{
  "n_kv_head": 9,
  "d_mlp": 4608,
  "init_std_o": 0.00393,
  "optimizer": "adamw",
  "doc_mask": true
}
MLP neurons of a small language model. Each row is named by its layer, matrix (gate and up: input weights) and neuron, and shows model dimensions 16-271. Each number is 500 + 40 x the weight over its row's rms, rounded and kept within 0 to 999. Numbers have three digits each. A neuron's up and down rows have the sign that makes its largest values positive.
After each neuron's rows, "fires in" lists the words (lower case) most often at its 100 highest values on Wikipedia text that the model never trained on. A number after a token or word is its count.

L9.gate1161:582502524551562430519505429591526495493574554461503525537514527491472557465540521471493448420556542578518481504466528479522439467533544459522448509475568497523553516488463603473563543501487447453433548478527539453529437460455435531458459464479497530475426540507530566475486559562494485491506483468519464526533587532451579526509563473521509449504433409506483501529463520501441507457486462533493527504472473508439532550485471452439493533503533535474436540517520500520419511535555497570483481519562539492490495452548474516574480557464474493460488459493561477530444561480427441523465524468552513462519550413490459497489487524473476524481495450533515482436466526498520534566471380432506479432490472507515478528407584405526531531480543479478482491444445490486481481500504496
L9.up1161:478430539514534482504501476526468527478483536601530507482417543523499524520494538489504532497472459517508504458466522447560427481515463463482441435470476492506491500541550419452502515465483511492526487496574495558522493452475495534447492481505509505474508539474542559521455560503531471439493459583536486489558522431482489515448614532533536540518515481520519489509454542483496491482467481461538520446482489531501498486570506556465487492519479518466503545485423521517460480487516465446470506393493532448535495453575476547552408613541420458481472508576501497493539514444556496483480527557453442544426518482464423535494507451599447512549544496483558560454474442490477560505555412500496463470399481507519558470516457456515575475483513465458489518525443529531498530490539480
fires in: "the" 84, "theme" 5, "they" 4

L9.gate849:566444534508544503557491505564458579459514525566561440457504581489509460510489513471490546461491493454520459493496445422455541467471561548574474494510539522501519449485476511420497536441552485519509474510512546535485523486537513479511532534487500485513454527505462439465493538442439467563481477530451518442490516489532535460487561493488527449516477427453544557488538488451497397473570522495470522522510565616471486535515539471546512478447611536485503559535493500519544470561541520502497548497554487412527554475517497454514473526477434486520478551498440457482506524541442498528528468541510525540524547481485492506463523481474499534478471569420494504564602525432511527568468511489476515482425464513549499556530530519548560558569539470477541444484415466462526416454490507
L9.up849:508496482411502531477496548479507540477470556489547499504503542417454597575511506477523499463521507448471552447489531463540510522478491414463510528470448442549533457547514514506507540481489456490487480510496536474553478488575529518481523494436506585523488491506457551484497535455495519418497464512510481449502479447495531504478568554593497567459535487539430467481422476458472520565545507444474481465457502470450468436506448564553511515469482476457522564512525475471454471540456528456464513428449565443506536503481464491512513429518485509536474469529444502451470433547449489516465546541456461530513545438480426418480430516555438560455449554500480518562496511539516443507583490512440435492473474493478524502491499534456518525481492517445522493499524529503479510484520498
fires in: "blue" 16, "black" 11, "red" 9, "white" 8, "lead" 5, "pink" 4

L9.gate1814:548453470499481554430531548481507423539542518542568494522523433449499473476443430487511507579483458504456516450520459481510468535506457495576506521550470565422488441497516510561543499526531549462552535530470446585514578457542559514518537487533571425541533504499547527460552514461509512547459460497523545557479480460481425488519474532543468488535501511487589546583497543482425482497528539514519537475470535473508513473467459490563570482469562503517550505468562512505505484498460496456451514550560497557491502511483512434502533578495534497449423490532461477464488458455469459556437532534428514512486516442552544508456554544452494477469452472478519460552470566471485532465541548483491440561519504545517586490464465483534519495559543510510449525468489463523472477531461529
L9.up1814:535501487588402512469476487554447488584507458449492491541538485479545456440421538506497494516500526523537457519504490496546479517505456538523430464491480532494505457529565495465488538460550565499559531460461457488462488550487456552455447388535492489437537494445527548445547508498475435510540526518439505522501483513455486614447504481499490518490530505492465567471520580458467565529484601510495508567509468426569541545508503532530448561457497473597525596456473465459493476516512509466481554509518572451548492500476504514523473527427477492481446490505452440478524514482504498523480521485488549493477570580548471519511480536482542440559493425528471577429463459386533558543454400482567508490488544572467489532517441514563481492469527513480432530546422447521471564477509505
fires in: "on" 48, "june" 12, "may" 7, "july" 6, "april" 5

L9.gate3905:488560513464510430573523488618551547495481539436497457577546526478504546491523501547483581549509440463546458532471520505505517484487487545449492463550508455554440519475520447461482466507469518519491584564421491524514512479499487509466515491530452480482484595491557504509548471503475493498550527500496565539485527485484538501527534491531479510483462425520527556517538478467492450578416518521543491494469480491508494522493532508547536577423564474578481527480485368544517532528496471506512493517516490506550496546520529493517456507477474472559467500513506540466428548437506501483516446509543468496511491558514524477470488476487515502549495505537436458486552552500506534506432501491501540436505511554514529463554504499503475488513528479458551458516545542482474489572509486
L9.up3905:425531555502522469490476474515467489432495506532444438528518499467501491520509509487501520549485497518531603480477524546444566520502497500500497510506490520536488451504475480507535528602561485519526532522501546428530486544514491527472542448485506478616503517422518461535521564521497451582511521493531499447530483509487461529525434515390487453532461502495462535490588420535519500469447468459451467503549505493476436502449535469480470484492551516473466578460497585483507489522573475457535423574465551501426550491501481496516507445469539489510526495534606568545558496472519541569424528529560419493460543573440480447553517531531541492529452512497497505436511524565454540561492479514505511521467459506478469486522505452540552462522517442475586499498506529478551458513546532
fires in: "to" 32, "not" 9, "into" 5, "reached" 4, "become" 4

L9.gate1615:481512477490492524479545505579534525502521508468484475518519470492522498498464520479539508443519518519508499490513501485470558524475529561575457467532497476505463565504566528545404522490500506437501448462492469567487460473468468542494441485418492511486497536387504464525498529466410494514492465464457489462560501521448509547438470518477521495491513565447533528425520576583496560448530494497474593475504470466489555485498460481503478419471458540529497597547557553467511519545517505538444491520505498534535516514547484484480502565530476509502465455598509523519532535472569564479495526488512501506559550513438459582425537486471488566470508480495518473494445508478491514559471578458527492479517492538547465525533467503462485502512529465566519551491571542500569499514480574
L9.up1615:443528446415516444569548532517504501477531519573519477551519553492513464530483427523497512468509454468471511528505573479463482575470474527512466499463563508524432428513532507489461545540436442418529487530534517542458488553502503495507470583473466455495503505503517545458523536534502451517558514554450465546503486475478535542515510518530509514526534432499510471530559472482395493501444523500538503513427524555493491514453457546507566461450498466534480547435422536419486538527511538473515412550552562483541533513455589432519516463466505558519432540490537532471492440459555510565503433482484563487507562471448467528509512528522495455524483551495445501596460437456499469570539497526474540558532536486533465522526536527525504591553503517569505445474485549470503551485514635
fires in: "grand" 19, "red" 9, "black" 7, "gold" 5, "blue" 5, "san" 5

L9.gate2449:572502540521604508483538490539535516555453533442461450473548488532432485506565548432428473519475529531503466517519437482511477537514583442527502485493465515495469485531528527509456507495519565489530551446536487461497495525524470495513445423497411545421546486468438536545532579478465471510578483448461455497459489485520521492515549557468533429549521479580492474519450415435508479514473490470546514448451480458590511443540457534520470516467458489484518525440545406515536497550538437485514513530515493535500478485583430508520491482460543437456499545545479421454533507535534526510483546474526453440532461529515479488453539517483518424520522467465528459574497523521527461481532489508539490526511466461583514491504544479461519517482485458534487441489569499457519473449414503
L9.up2449:496472521507442512581539529486480513579516514548518555586524445447480513483507504476520462399547506504435487466411451516464542565462487480485479513463435558561536471548456483511478537440524451568544520475492479433510530537568487567429467555494520471537518538533440456516511410463514416472546545594522543445464555502458500465536448534479476511509448486488485621526518474526441484507497502559471361485432491577475513462535489508534534515486497511508462484497517505534474484514527534476507540479462478457534529513525451501426585504557477436500519472475457518557516536516500568466432488572559457557473499481508515541458457501562530468490522461496507481529445486545482564517477459498428511447520467551475488514506483536510496523572450570593461484504486528508527491566536512
fires in: "0" 45, "azerbaijani" 5, "fell" 4, "1r" 4

L9.gate1529:503476586519520506442524519515513502544562525517481490487519497555485505471453478519527483521543512499389479469505490499503455468414476535449535429499518508462485513441546425473541467502501456555534436508474529470538572478496480516418547515458497531488479535528493517519508490505449519563488452429554533525515434486523413563520574525529477517479524458528402510530508425503424477494528443422522516471479486515515430483538511465525422534487572364498519513520521481541562537509518474514594481454497556450513470531516542476486494448473508514496470516537468473501480471489457509516452450479519493546476495476519492479485513515472529536588420484551474502542563450516494507614476494531600469521496490549512568499504454526485476596563509482480462514470471562483447446523477452
L9.up1529:520521480472476498515535507501461522574469499492486499575528512383535507476481570531480461541464451435484488518487492484442585498518502482498433501504557558491498510484444503496508432494523446447459487458457492550537518548581498526498483521503455513537472558509477493538573435539550488458557469492561526520529510520496559559451480561504462557510459516457514513559413525522521489414512523522521494546415492522491477502451458464510445469588553563432580496513483515538560489551546487502493477523422554516477513562539483421552538425493492509509455544470568533489466440460590520515443533556498546462534469507553559497512495534567525481483495465509494440436518506565531512466447530487435504508561407423499476529529483443557545466524558515519490486552598566416552485473541488
fires in: "to" 21, "took" 11, "make" 8, "into" 8, "made" 5

L9.gate1072:483456472470551553534551557519497458406549520461553525528451551496480521454453386545477446536584494444526498555526450437462430481456478513515523418478520405500524462564552613465500563477518460489496500575550513519496532502485493487507450541559572434455543541485476476478553518488478494493521471526417557474429486424495479502496536463524477484563477502501531460555479398535432493447527498473472475505473503574549490471508414534567437496477485589513489496599505444540530511440523482546467471501489602451439500547507494557509499454455443595487445528479466481488448459483488456465492556490504557550448557547568506480467476501564456471461452436515493472412476553483486550484480447542523523479497474512509462545567461493590495500536507474547482559420557488480534445516523523
L9.up1072:511504470545464535476496510444504556548470498493556509477544532544632518530440500436504497537532454506472468470521490530572559552526586505480444416404459508510530534516452459523563531426505611514570451485532524451463477481499496483495525528496523462493503541481483523610506466557411512536497473555470538432514532567507567496466472467537515491541568513519548524493607488517491488501548487500457500541558472490479530498557510473517502462496508573514520550498558537558441467454445448540582537516521442536495502462494503508505575610539491463446436481505486436556539477465525496450472565425471467557531577424428500459490500451546497423468517490483553489519496482460520462496454565465548546472531446501492435495513501504470473473527530525524476536559528532503505488487498483
fires in: "the" 70, "by" 9, "to" 8, "27" 6